Part of a small language model's weights.
Size: 16 layers, MLP 1344 SwiGLU, vocabulary 8192, 58.2M parameters.
Architecture: RMSNorm before each block, no biases in attention or MLP.
Training: 950M tokens, 7049 steps.
MLP neurons of a small language model. Each row is named by its layer, matrix (gate and up: input weights; down: output weights) and neuron, and shows model dimensions 96-191. Each number is 200 + 30 x the weight over its row's rms, rounded and kept within 0 to 999. A neuron's up and down rows have the sign that makes its largest values positive.
Before each neuron's rows, "fires in" lists the words (lower case) most often at its 100 highest values on Wikipedia text that the model never trained on.

fires in: "from", "of", "by", "on", "to"
L10.gate1035,195,165,205,205,185,238,201,219,241,216,202,181,221,228,231,197,150,227,179,225,172,205,233,226,197,256,236,158,234,160,208,187,200,169,169,199,200,237,258,181,205,146,210,164,237,199,268,164,179,161,220,247,170,184,237,211,205,186,261,237,171,164,181,217,193,136,196,217,178,134,166,185,215,220,231,242,172,212,217,207,181,180,171,169,230,165,199,229,156,175,191,236,166,256,157,209
L10.up1035,179,210,190,169,253,249,187,154,166,181,203,209,207,187,191,176,214,238,204,180,181,151,219,182,178,157,149,214,187,180,225,155,216,219,219,164,172,198,205,210,206,223,161,154,181,200,203,196,202,148,235,217,189,224,240,194,158,259,207,221,210,204,202,204,180,221,203,206,171,163,135,228,229,200,221,214,191,188,238,221,147,226,222,173,201,223,173,178,224,209,199,166,191,209,206,208
L10.down1035,155,166,231,184,238,187,178,188,167,177,184,226,187,210,139,161,205,170,260,247,237,229,171,196,254,157,172,202,230,206,209,157,209,177,209,193,200,196,152,203,199,202,220,197,223,155,212,215,215,224,158,188,214,264,192,128,180,218,223,141,147,192,268,136,191,266,226,163,205,197,199,218,193,225,214,148,217,196,158,239,236,170,227,149,184,213,237,209,214,213,189,204,178,156,204,178

fires in: "of", "along", "to", "on", "de", "du"
L11.gate1202,214,168,184,226,199,196,202,197,221,186,206,247,268,190,199,228,227,143,259,183,159,185,234,182,187,172,181,182,219,242,248,171,203,171,140,167,221,198,220,173,189,211,206,235,235,177,200,206,234,216,211,169,197,150,226,188,167,198,180,190,171,207,203,164,153,215,242,251,257,196,145,161,238,178,193,207,182,214,204,270,254,180,192,198,151,155,200,233,272,194,186,187,203,220,228,250
L11.up1202,211,180,162,222,156,273,204,240,216,140,252,221,189,206,172,250,209,228,192,189,210,243,232,187,170,183,197,193,242,251,167,161,204,243,148,171,174,204,161,144,233,173,202,171,232,192,240,153,184,208,215,182,212,246,195,155,222,191,242,176,166,153,152,210,172,189,148,208,252,195,194,219,183,171,223,200,226,176,183,184,153,209,152,175,187,141,212,169,235,225,211,158,188,224,221,218
L11.down1202,211,164,189,130,188,166,254,197,227,196,222,193,219,149,247,232,260,200,236,175,247,164,159,197,238,207,224,219,184,215,209,228,150,168,202,232,223,192,220,215,213,205,249,195,215,154,167,218,153,223,186,189,203,275,218,227,192,217,266,201,196,156,163,225,229,162,168,151,227,163,144,223,222,195,217,214,196,204,194,231,170,195,198,264,225,222,160,195,207,210,165,211,239,197,233,219

fires in: "to"
L10.gate413,189,269,228,171,188,179,209,181,239,223,170,232,254,139,236,202,227,202,114,187,172,160,170,206,164,256,181,129,221,206,236,189,226,169,229,242,184,178,271,195,206,205,316,220,188,224,222,159,188,201,210,216,264,190,184,220,204,168,209,163,165,202,195,230,240,195,208,258,222,196,200,230,216,200,212,182,182,206,197,203,151,186,171,173,213,207,184,165,203,218,212,196,185,207,189,222
L10.up413,135,207,228,238,181,181,206,162,172,234,221,245,143,164,229,198,169,220,195,214,208,158,204,208,233,213,135,183,234,160,225,154,235,246,172,167,162,225,196,130,200,231,163,203,190,217,251,200,129,150,222,196,197,187,209,161,197,172,259,161,221,204,141,233,170,208,233,229,145,182,170,203,180,201,180,198,198,260,203,188,218,179,227,188,260,220,173,198,192,265,188,183,230,211,209,217
L10.down413,211,219,237,182,239,185,167,188,213,168,208,263,195,214,200,176,212,192,212,208,196,133,179,187,198,205,150,182,180,155,173,243,253,230,214,189,248,204,255,161,213,183,186,243,242,162,188,197,196,196,218,241,169,237,229,234,241,177,209,169,142,186,247,208,197,241,233,158,175,211,233,239,213,206,140,217,229,179,198,158,214,179,196,233,175,225,215,237,214,167,207,180,172,218,196,232

fires in: "was", "is", "gets", "being", "were"
L11.gate596,238,146,241,177,236,186,204,254,176,181,170,175,188,198,213,162,201,220,276,216,209,169,208,190,239,161,261,191,193,209,233,192,170,202,205,175,176,173,172,182,147,209,242,165,180,227,214,201,187,200,214,178,166,194,224,129,147,222,176,189,168,176,197,186,229,229,176,186,221,193,206,226,224,235,205,146,226,258,223,215,124,157,133,153,182,201,223,183,223,255,214,165,232,225,222,231
L11.up596,197,216,186,276,226,235,175,238,168,165,226,191,189,152,221,168,235,242,186,183,177,223,199,224,228,208,204,294,197,197,187,166,180,202,193,216,178,189,213,141,148,205,243,195,182,169,124,184,221,199,208,210,187,159,197,163,202,194,197,194,190,173,150,221,257,188,250,222,220,147,182,201,231,198,186,184,224,213,179,182,175,212,111,177,173,132,199,188,153,161,178,204,201,231,243,228
L11.down596,264,170,193,212,199,220,223,174,200,202,216,173,180,236,217,197,232,217,225,244,175,154,227,190,215,209,175,180,211,219,156,247,215,215,196,189,168,232,209,203,174,237,197,209,228,193,154,186,233,170,201,226,212,215,218,203,243,223,192,186,221,172,187,261,190,192,211,212,150,194,212,226,211,200,153,191,239,152,209,206,290,234,153,163,224,149,181,207,167,163,222,211,241,174,227,227

fires in: "for", "to", "his", "of", "by", "its"
L11.gate831,259,199,219,240,194,224,188,168,204,189,192,215,226,222,191,201,187,221,171,214,224,149,213,196,243,207,195,191,221,188,249,159,206,231,241,189,176,230,206,196,225,166,185,223,165,186,175,171,214,152,196,181,216,230,191,179,184,178,247,182,150,272,170,153,185,176,170,228,177,217,167,207,246,214,220,164,216,231,227,236,184,251,131,216,219,240,135,145,250,198,152,204,231,198,188,198
L11.up831,220,216,255,233,149,139,222,146,213,253,194,218,202,216,216,213,155,181,186,219,180,181,206,204,193,232,184,227,203,195,178,183,249,213,238,207,238,268,201,210,223,170,179,229,180,196,236,230,242,151,227,248,186,223,191,151,213,161,173,240,190,176,156,227,229,214,215,250,201,169,231,194,153,166,206,160,170,158,153,232,218,215,233,188,203,193,197,190,197,208,193,189,229,176,151,131
L11.down831,225,171,216,169,187,197,240,254,224,188,121,213,206,177,210,193,188,204,226,201,180,198,201,188,206,208,153,203,208,191,187,215,233,225,228,208,186,197,194,252,245,173,142,266,200,208,189,164,185,211,205,237,194,158,205,167,198,129,107,200,200,140,182,194,189,235,196,161,208,198,192,207,174,208,259,156,173,194,225,171,195,192,184,200,181,209,210,184,217,212,160,261,153,214,155,221

fires in: "from", "by", "with", "to", "of"
L10.gate550,236,189,259,211,203,221,144,200,301,180,244,198,160,167,196,199,236,206,190,226,168,183,227,174,220,166,187,223,266,173,229,181,249,188,156,186,176,205,210,257,209,185,224,149,185,157,135,245,219,221,219,213,236,220,202,214,209,201,242,211,213,197,246,242,254,150,236,210,215,165,185,245,159,206,194,206,187,208,170,219,185,157,166,150,146,140,209,165,201,258,190,187,189,218,174,215
L10.up550,243,226,182,193,240,208,160,241,218,209,180,182,250,199,192,216,238,147,182,211,199,198,237,223,134,175,228,166,163,152,222,222,165,249,177,150,208,207,190,193,214,216,202,237,179,187,226,204,216,207,185,188,216,244,168,184,201,256,208,206,178,210,179,192,204,167,180,189,217,180,220,194,225,244,227,171,228,136,183,300,185,143,220,232,228,135,216,213,185,224,186,191,221,239,195,157
L10.down550,227,201,171,210,167,228,241,198,199,241,167,239,206,206,188,213,234,179,167,172,212,180,232,244,173,176,163,143,215,231,140,206,161,222,172,192,242,216,205,215,204,203,177,202,224,185,239,217,263,230,201,212,163,215,236,196,194,193,177,199,154,130,180,197,196,183,198,167,164,227,190,191,227,147,153,173,218,195,215,189,181,193,249,170,254,171,198,170,128,150,236,241,227,162,133,166

fires in: "be", "also", "not", "was", "were", "is"
L10.gate855,235,220,233,210,194,182,218,171,236,168,197,216,225,197,158,275,206,219,167,185,204,198,165,254,227,224,213,175,171,215,204,261,200,210,156,227,208,202,158,251,193,222,237,216,211,214,185,192,195,213,209,179,138,224,209,190,176,199,225,184,183,156,216,202,228,252,192,164,195,214,193,200,123,222,171,140,215,168,185,247,174,192,209,194,207,219,207,197,183,252,163,230,232,165,184,169
L10.up855,260,158,269,173,175,216,236,214,253,203,203,210,168,194,206,177,172,166,194,160,219,236,229,180,221,225,245,154,192,228,182,229,163,215,166,205,203,228,265,255,186,225,195,191,170,152,165,210,204,194,229,206,204,213,170,206,146,218,180,184,192,182,210,255,237,230,163,204,214,227,200,156,209,198,201,232,187,195,153,142,154,178,199,157,192,207,206,182,184,218,212,195,221,213,226,199
L10.down855,216,200,214,256,210,247,170,223,192,190,152,114,159,214,246,224,181,138,213,202,156,183,210,160,208,190,209,145,175,206,178,230,195,213,166,192,193,207,165,229,160,201,265,204,211,232,206,178,188,226,193,181,178,202,214,157,163,186,188,165,173,189,209,193,189,186,196,173,154,194,197,171,189,169,197,192,147,187,193,194,263,161,199,205,198,165,187,236,251,260,176,150,160,212,159,194

fires in: "in", "into", "for", "finished"
L10.gate759,182,206,194,170,183,221,177,168,241,196,164,199,215,108,209,216,239,205,199,217,169,188,205,114,166,223,196,211,176,210,154,206,210,175,259,208,182,212,239,221,246,209,230,189,242,163,244,201,195,211,189,185,233,243,173,192,209,165,211,187,192,181,229,165,170,217,257,210,204,208,262,235,196,242,184,218,227,161,176,142,178,195,152,215,185,218,261,204,178,189,205,226,152,206,169,176
L10.up759,235,213,241,199,179,207,257,212,168,220,246,202,159,158,168,190,206,230,173,187,153,231,189,146,253,238,185,162,203,227,206,156,234,208,189,202,150,225,282,171,171,189,198,202,192,229,187,180,170,192,171,191,268,166,204,240,255,178,223,213,208,178,90,223,203,165,171,192,213,199,198,196,182,215,202,249,174,220,223,151,217,215,195,212,217,176,176,185,160,191,184,208,156,185,235,227
L10.down759,177,186,200,185,186,212,254,236,158,185,241,205,169,189,245,203,219,192,228,169,205,215,216,194,196,127,217,231,193,175,164,199,225,205,148,230,184,244,196,206,176,214,197,176,247,246,235,250,198,190,161,218,196,198,192,184,182,176,206,185,133,206,154,229,174,197,232,201,205,142,206,206,229,200,188,184,184,221,198,257,175,236,212,165,145,251,175,164,175,170,247,237,170,200,205,229

fires in: "its", "s", "the", "his", "her", "their"
L11.gate1343,135,174,190,174,201,238,177,213,264,192,175,195,203,252,211,210,184,251,220,169,188,173,207,190,306,227,202,181,286,205,235,243,200,216,175,209,198,197,164,183,242,198,227,201,229,238,194,231,177,219,183,214,243,168,142,116,185,224,239,182,204,223,184,205,228,156,215,189,226,267,241,242,206,228,192,199,166,198,186,217,204,246,252,196,219,197,128,196,253,145,215,173,209,163,143,168
L11.up1343,184,187,146,163,181,159,217,202,178,206,202,187,170,228,210,206,207,147,189,172,188,266,220,172,233,148,175,200,256,215,207,217,163,188,211,191,226,140,273,165,186,222,217,197,218,176,196,207,187,214,245,169,203,171,199,170,200,198,203,208,178,179,213,219,273,200,223,200,198,215,204,262,222,223,180,252,237,213,281,172,214,232,197,182,231,239,242,176,225,214,212,193,222,145,230,212
L11.down1343,201,182,215,189,197,211,248,206,183,262,220,218,242,225,188,197,196,180,230,213,210,236,259,203,165,183,179,217,281,201,266,185,212,179,195,184,200,175,265,241,231,197,217,192,250,203,184,199,211,156,252,145,189,164,172,141,210,157,206,184,254,186,201,225,180,204,242,168,226,239,202,175,212,196,180,191,219,229,211,199,214,211,199,281,241,224,225,213,151,185,191,116,160,210,208,206

fires in: "is", "was", "and", "are"
L10.gate523,200,182,221,191,192,238,236,170,178,195,177,177,192,159,168,205,220,172,204,184,185,176,186,221,195,248,242,148,200,190,221,171,198,232,181,198,146,217,167,206,182,279,201,222,205,210,128,209,197,200,178,164,208,220,161,145,176,193,232,184,204,193,180,180,252,201,200,142,173,212,152,179,211,170,154,179,248,232,236,204,204,150,194,215,139,182,191,151,214,190,243,205,184,241,232,182
L10.up523,190,230,208,201,185,186,180,177,181,174,182,158,226,230,179,202,198,200,152,245,204,254,201,232,212,223,215,202,132,171,210,154,236,189,191,218,154,215,170,187,219,227,192,203,182,199,194,216,253,210,212,237,151,189,226,176,172,188,264,202,277,168,194,193,243,172,207,185,204,160,179,206,178,187,215,175,245,187,247,220,206,223,131,146,214,202,223,161,203,233,244,161,210,214,198,205
L10.down523,223,157,217,225,220,162,227,230,179,176,225,225,205,258,229,181,211,221,264,195,204,214,179,154,250,103,221,237,218,209,209,206,181,176,222,212,200,228,164,159,151,203,222,199,228,217,185,168,165,176,217,215,174,179,181,244,178,210,194,148,193,170,191,181,187,241,201,197,202,181,214,252,156,179,159,212,172,180,221,180,223,160,189,262,232,184,175,225,230,247,172,223,221,250,216,215

fires in: "under", "his", "the", "s", "but"
L11.gate1176,193,140,211,172,240,217,198,256,210,209,241,213,208,169,198,156,210,192,225,181,182,200,164,202,205,197,244,217,232,182,242,198,245,186,170,191,223,208,195,184,217,209,258,201,213,205,182,185,174,185,147,178,244,208,176,192,197,205,213,269,193,177,177,179,221,189,208,135,187,206,213,231,237,232,181,128,224,192,225,176,193,168,269,141,223,185,227,169,214,207,220,228,230,201,229,231
L11.up1176,280,199,171,189,241,170,174,251,218,215,188,171,168,235,233,259,254,176,210,212,242,254,185,205,221,170,187,273,199,211,231,182,206,137,306,185,201,215,221,211,205,235,259,200,168,219,238,278,146,227,233,144,160,213,255,212,212,228,188,211,199,162,174,160,190,172,169,218,245,174,225,192,252,202,225,133,203,204,248,191,199,140,178,229,171,211,182,174,190,228,242,259,205,219,222,192
L11.down1176,201,188,193,227,202,241,216,245,193,209,208,218,275,207,201,253,216,186,162,212,171,219,126,202,208,216,217,177,208,201,180,186,225,215,225,186,198,207,226,185,238,211,237,197,190,193,201,245,218,189,206,213,189,180,209,213,207,255,214,200,195,136,226,171,162,145,211,152,214,156,245,221,200,171,204,166,236,170,205,239,151,160,194,184,193,228,171,154,212,178,170,237,196,219,124,245

fires in: "the", "a", "one", "s"
L13.gate563,184,220,201,142,194,184,194,168,190,153,196,304,248,225,217,151,148,250,228,148,225,194,208,225,174,216,208,234,231,198,217,233,199,199,148,203,235,208,176,239,197,159,192,190,183,219,199,220,213,163,227,174,222,173,175,180,150,196,200,179,215,176,238,197,256,192,191,229,205,179,185,210,206,184,221,218,233,206,245,228,210,188,175,200,201,208,231,189,183,268,201,210,212,185,197,184
L13.up563,171,217,170,156,197,197,149,249,175,204,270,173,231,219,204,132,210,190,201,187,234,278,209,227,195,204,213,226,202,173,224,211,180,245,192,165,229,179,228,173,175,115,242,263,224,172,174,166,171,174,168,152,228,218,182,179,188,204,142,167,242,211,191,182,221,182,183,227,171,204,173,216,199,271,190,209,243,222,217,185,203,191,175,183,170,223,226,231,207,173,188,182,203,181,173,247
L13.down563,178,248,196,162,167,230,143,184,212,229,169,248,197,191,199,192,200,240,221,202,268,248,197,188,184,175,165,220,160,217,171,273,263,232,110,206,200,163,234,206,165,209,133,249,212,196,245,225,204,206,257,207,247,175,228,213,194,185,210,219,233,212,202,244,183,185,193,242,185,242,185,261,173,209,218,198,152,218,168,160,188,226,180,144,206,232,210,167,210,260,206,195,210,209,181,254

fires in: "as", "in", "at", "to"
L10.gate908,240,249,215,240,173,205,171,222,235,226,189,269,258,188,232,206,138,192,220,195,249,232,213,164,241,174,212,156,169,193,256,201,201,172,169,195,180,187,219,187,208,133,186,203,198,207,219,213,225,152,215,221,213,213,192,206,172,213,211,228,164,232,191,196,125,210,202,229,182,195,217,201,168,154,171,233,187,185,202,210,168,211,263,175,167,175,152,228,252,221,190,183,148,230,186,190
L10.up908,183,203,229,182,272,195,234,226,240,217,162,183,189,198,206,173,239,259,219,298,186,229,178,227,246,207,173,284,214,225,238,225,227,180,262,198,211,165,155,232,215,176,191,220,161,207,181,155,176,160,177,222,221,190,191,106,265,180,260,237,203,227,226,202,200,294,198,181,165,225,199,219,200,169,221,171,204,245,186,144,210,182,230,240,194,212,210,225,231,208,194,216,224,198,224,175
L10.down908,210,280,216,224,261,154,212,195,210,170,204,225,253,211,159,174,165,190,186,175,231,190,195,191,206,176,248,194,245,200,190,140,208,179,253,203,220,203,184,183,235,249,217,181,208,187,290,160,208,152,212,249,171,183,123,179,200,220,206,197,189,159,172,171,212,184,231,216,236,228,171,208,169,170,189,238,181,201,187,148,244,196,239,234,191,161,214,196,167,207,206,218,199,211,206,262

fires in: "by", "to", "that", "against", "for"
L10.gate983,186,235,211,185,142,183,234,146,222,232,204,216,161,160,226,197,195,219,189,169,180,208,200,189,213,263,223,152,247,243,228,209,207,223,161,179,236,199,268,162,212,224,227,233,241,171,214,148,185,169,258,223,136,197,199,228,221,240,181,211,134,266,220,188,210,176,192,240,240,193,212,161,182,172,170,186,217,256,195,213,205,204,186,150,242,162,174,222,193,217,158,178,212,240,237,199
L10.up983,143,197,182,212,162,192,242,237,160,200,182,170,194,199,182,218,217,198,216,217,198,225,203,208,195,185,203,196,168,200,208,219,170,190,180,137,178,199,172,193,241,231,201,213,179,182,275,177,235,226,148,186,195,184,227,232,187,153,200,134,230,202,181,150,268,182,205,204,214,194,227,155,197,204,194,198,186,208,222,228,227,192,228,163,168,170,189,220,244,268,188,211,179,129,172,214
L10.down983,218,216,205,183,211,159,198,238,241,167,251,206,234,181,230,207,214,210,197,168,219,227,188,173,176,243,156,234,221,190,196,186,192,147,123,234,190,155,204,252,173,224,226,211,185,164,170,174,193,203,173,208,218,187,241,241,140,228,223,194,193,162,172,236,152,227,211,145,199,223,201,229,234,180,228,250,210,186,199,242,186,242,167,182,206,216,216,184,209,181,219,190,174,179,171,220

fires in: "was", "were", "being", "been", "be", "well"
L11.gate347,275,200,156,211,198,223,150,215,220,178,183,196,217,210,241,223,191,197,213,196,174,155,244,198,194,197,206,197,246,223,177,166,179,219,186,158,221,198,233,189,185,194,221,211,216,236,130,170,182,200,205,167,188,221,207,199,152,239,282,160,135,237,188,226,197,196,211,213,179,214,155,204,257,239,126,208,240,181,202,196,150,191,201,213,174,245,207,154,203,177,161,267,206,200,195,148
L11.up347,233,195,164,239,162,239,182,278,195,188,176,251,201,175,215,193,163,169,208,168,198,170,244,211,162,189,203,186,210,188,163,162,197,239,173,147,155,175,173,163,189,239,183,180,167,217,167,204,165,218,184,153,191,231,220,218,185,177,236,173,185,226,163,237,206,200,197,207,177,186,185,181,226,195,157,226,242,166,116,158,142,184,189,187,182,226,201,160,180,182,209,225,223,215,217,222
L11.down347,219,185,192,181,189,192,204,202,195,184,219,166,159,237,215,171,195,179,196,235,162,175,201,250,199,191,170,151,186,266,177,209,168,200,195,236,189,217,237,239,163,171,228,198,194,228,204,192,232,116,206,186,184,230,161,210,208,179,224,191,176,198,144,236,193,151,220,187,216,198,213,197,209,192,210,176,235,204,192,152,193,256,191,188,138,276,137,179,166,215,177,208,215,138,198,200

fires in: "of", "in", "for", "the"
L10.gate31,216,181,230,194,231,170,130,211,181,122,199,178,167,151,201,184,203,152,203,243,207,207,167,185,206,190,199,226,206,206,193,207,251,196,146,198,217,213,168,213,190,225,186,231,212,208,167,194,198,240,209,222,184,232,205,202,194,204,184,169,210,171,207,200,192,229,131,216,192,251,213,200,190,185,132,182,227,221,227,150,150,153,146,168,198,214,238,184,241,174,211,199,205,210,206,195
L10.up31,213,222,185,190,202,218,211,158,219,181,213,226,203,192,161,186,218,175,155,241,224,147,255,146,251,207,243,116,238,234,187,173,166,221,134,207,224,199,201,221,242,181,180,178,207,160,228,192,222,191,145,180,180,191,201,166,221,175,226,171,210,187,298,204,230,175,162,206,202,200,169,189,207,118,197,201,184,216,180,231,200,247,228,225,223,216,228,187,195,190,216,193,249,213,224,185
L10.down31,239,183,193,206,126,230,193,232,271,192,221,211,164,227,194,204,179,291,211,176,199,144,204,193,151,200,212,199,147,203,203,163,210,186,280,209,172,186,196,210,186,141,233,251,171,182,164,175,175,165,224,198,196,233,214,171,231,212,210,202,215,185,169,237,201,232,188,224,254,184,169,218,228,192,174,216,166,182,207,209,205,258,184,261,181,179,228,243,166,205,188,196,178,203,170,230

fires in: "for", "of", "to", "in", "from"
L10.gate960,165,207,184,168,198,167,201,274,212,226,210,252,232,186,167,220,224,245,178,197,200,176,223,162,258,222,167,256,205,213,279,220,202,176,204,163,217,216,195,193,223,156,241,179,211,225,211,170,207,212,251,216,177,200,173,195,171,217,186,204,192,230,200,147,225,222,200,256,214,204,162,216,151,203,154,210,216,213,172,164,226,201,227,232,184,210,190,209,253,157,193,210,183,186,213,204
L10.up960,193,200,229,242,180,219,228,235,196,201,160,207,185,217,208,150,220,305,214,224,232,188,195,202,155,201,149,235,202,233,211,169,190,189,199,157,190,235,208,163,195,235,203,186,167,185,207,220,190,206,152,195,179,189,191,190,262,183,204,225,212,184,145,232,188,158,166,199,182,205,178,183,172,196,196,209,172,166,229,230,156,161,217,196,266,212,198,241,216,218,210,227,151,186,252,178
L10.down960,245,252,220,185,168,169,202,172,200,165,205,201,220,196,151,238,200,225,216,245,181,258,196,226,231,183,217,174,235,175,186,164,206,199,167,255,186,210,195,235,216,213,188,145,208,218,262,232,211,175,139,229,191,214,161,220,210,185,214,183,192,205,241,199,248,174,156,198,167,186,187,189,257,222,232,222,196,248,181,219,241,170,181,186,183,188,170,221,182,239,163,202,185,192,216,159

fires in: "to", "by", "of", "in"
L10.gate1104,244,211,263,163,248,213,210,259,231,201,164,175,204,218,223,212,170,228,212,217,219,174,225,201,232,201,181,121,215,237,215,201,150,213,187,204,170,230,204,182,205,232,149,172,147,193,220,208,212,189,217,174,130,207,192,184,175,255,214,219,228,167,180,203,203,216,192,231,220,198,229,196,170,232,169,245,230,196,161,186,161,218,165,187,225,193,173,206,272,212,212,233,222,222,183,183
L10.up1104,227,246,221,179,179,213,242,173,218,219,228,218,195,199,153,206,233,178,204,202,191,157,269,240,249,197,184,192,232,215,224,160,206,180,177,131,203,228,235,162,210,194,206,160,171,168,230,221,208,229,220,179,189,243,219,228,234,179,178,166,182,186,224,235,237,203,165,180,225,187,181,209,192,175,247,211,193,236,189,186,206,215,146,215,193,158,217,212,171,205,156,187,162,189,273,165
L10.down1104,193,148,188,226,192,153,187,160,186,206,195,239,189,177,221,235,212,193,192,253,206,180,230,149,213,186,188,211,163,185,186,236,175,176,154,171,220,222,225,301,221,193,230,228,202,201,280,215,188,201,232,161,207,219,213,189,223,227,219,177,208,193,208,210,175,211,149,228,207,191,197,224,226,239,226,257,176,236,179,216,178,186,170,175,183,182,187,208,213,237,179,178,156,245,202,240

fires in: "of", "for", "and", "the"
L11.gate274,243,231,195,208,248,190,157,185,160,150,167,220,238,223,212,236,229,233,248,201,212,226,239,183,172,201,217,176,216,226,167,221,180,184,203,200,161,196,184,224,200,192,250,224,252,154,163,139,225,157,167,209,172,132,185,260,233,142,204,131,211,220,153,216,172,228,187,184,185,177,218,163,234,204,210,157,186,211,196,196,224,203,204,190,197,188,200,219,261,179,192,176,210,229,187,173
L11.up274,279,295,214,197,234,213,257,243,191,223,136,198,105,211,201,170,180,232,199,270,240,139,230,164,217,207,232,205,161,232,204,247,236,164,150,185,195,210,173,221,191,165,174,144,242,142,207,200,226,218,249,211,165,174,235,178,156,230,205,193,202,224,227,229,192,233,205,202,205,210,180,124,183,195,212,252,185,177,205,221,219,226,204,175,206,229,167,215,235,180,220,205,229,252,184,200
L11.down274,197,216,214,184,210,239,198,249,206,214,165,173,258,192,211,213,223,258,212,197,160,177,268,195,192,209,211,196,182,214,211,164,258,193,173,173,230,254,242,205,189,247,211,150,187,253,194,152,210,210,191,223,199,261,193,249,175,180,188,221,211,197,182,202,129,221,182,229,180,171,219,185,211,191,184,149,153,223,210,205,194,227,247,201,184,198,193,140,181,135,150,206,184,258,230,178

fires in: "were", "is", "was", "are", "also", "be"
L13.gate369,248,215,232,194,221,210,185,232,208,201,218,202,242,183,224,239,208,225,191,147,174,149,195,286,223,253,193,215,192,202,226,236,156,198,243,187,189,178,227,282,190,215,146,230,184,249,154,159,246,159,192,169,124,185,154,164,106,204,189,195,255,243,223,186,173,218,225,188,212,229,184,195,194,258,194,196,229,223,233,231,202,228,204,173,185,204,191,184,204,222,188,187,161,171,205,153
L13.up369,272,185,168,226,241,189,199,219,233,194,174,222,185,208,262,196,180,214,192,171,238,177,149,241,195,201,254,171,168,148,233,186,219,196,206,184,240,219,213,257,223,198,193,238,192,198,202,183,207,213,223,159,188,226,151,191,156,178,237,210,208,142,166,205,193,175,201,235,198,243,158,196,194,168,127,267,201,218,162,218,217,178,163,184,210,205,201,200,173,224,143,163,182,224,204,198
L13.down369,210,203,214,229,203,260,181,253,162,256,221,244,129,228,201,242,210,155,179,162,228,199,184,143,169,203,183,184,196,228,185,197,136,206,181,196,105,185,213,190,177,232,190,191,202,207,222,233,158,210,158,223,194,219,219,172,176,192,223,206,217,219,205,167,197,202,200,224,187,216,171,185,170,226,176,168,178,142,198,174,172,179,156,209,184,227,215,223,237,232,201,241,212,255,219,202

fires in: "is", "was", "not"
L13.gate47,184,210,227,167,239,176,215,184,161,163,212,177,171,185,179,207,208,209,259,168,181,184,167,151,224,197,265,154,160,179,210,223,184,255,256,231,184,215,202,215,191,250,196,181,267,248,174,203,179,212,142,161,213,214,203,180,149,193,196,180,147,180,204,194,204,237,197,185,183,195,208,205,203,129,165,228,195,146,206,233,187,147,206,192,211,161,227,162,202,221,210,220,215,198,153,157
L13.up47,225,240,175,193,220,172,181,213,180,165,251,193,200,184,181,177,165,167,220,241,179,204,234,213,244,168,215,181,225,160,194,204,229,208,155,196,232,178,192,180,188,187,213,243,198,218,131,181,217,177,221,148,162,167,184,202,167,251,225,173,205,226,224,197,193,176,173,192,209,162,203,251,201,178,187,204,213,186,235,212,181,183,197,205,226,205,219,127,193,198,224,159,211,157,188,160
L13.down47,222,169,212,182,175,227,224,135,211,164,148,171,121,238,208,180,214,196,177,190,158,150,159,194,197,202,241,191,229,192,178,223,202,211,224,215,215,192,186,220,221,235,232,230,232,174,227,211,208,186,188,220,211,222,184,226,205,159,228,208,204,181,217,231,218,187,180,199,154,241,204,165,185,215,223,169,216,147,176,250,214,186,178,144,190,220,181,191,199,196,237,192,210,248,254,193

fires in: "on", "of", "by", "with", "through", "at"
L11.gate191,213,227,184,206,208,233,200,194,169,161,160,217,225,200,150,190,159,203,231,225,185,185,269,217,232,202,172,227,244,208,208,157,208,192,192,206,239,193,144,187,212,230,197,139,220,135,183,192,223,215,157,234,144,228,195,171,185,204,239,209,208,128,209,206,174,197,211,215,253,186,241,217,166,211,193,213,208,208,229,174,171,223,153,226,201,166,148,164,240,238,175,186,216,168,193,238
L11.up191,191,257,212,260,181,210,218,151,243,188,214,226,233,143,215,220,239,179,207,192,174,179,255,173,252,172,209,209,210,203,177,223,174,234,207,202,245,174,207,226,246,208,271,210,173,201,173,243,245,217,220,193,172,254,157,137,233,203,196,214,206,235,200,242,199,185,238,219,195,228,174,240,179,209,224,184,239,187,198,226,146,168,169,189,187,170,205,161,194,209,167,267,186,247,199,172
L11.down191,186,198,209,197,165,205,187,221,175,203,186,227,188,253,200,235,169,188,262,168,173,208,195,202,244,210,197,216,195,206,228,261,164,196,89,185,185,225,239,217,202,134,188,212,204,221,228,201,186,192,235,269,163,254,241,226,208,191,224,190,202,206,166,222,169,214,199,201,215,202,169,167,191,195,162,233,219,195,162,196,245,183,202,179,209,245,145,221,203,216,201,206,210,208,202,224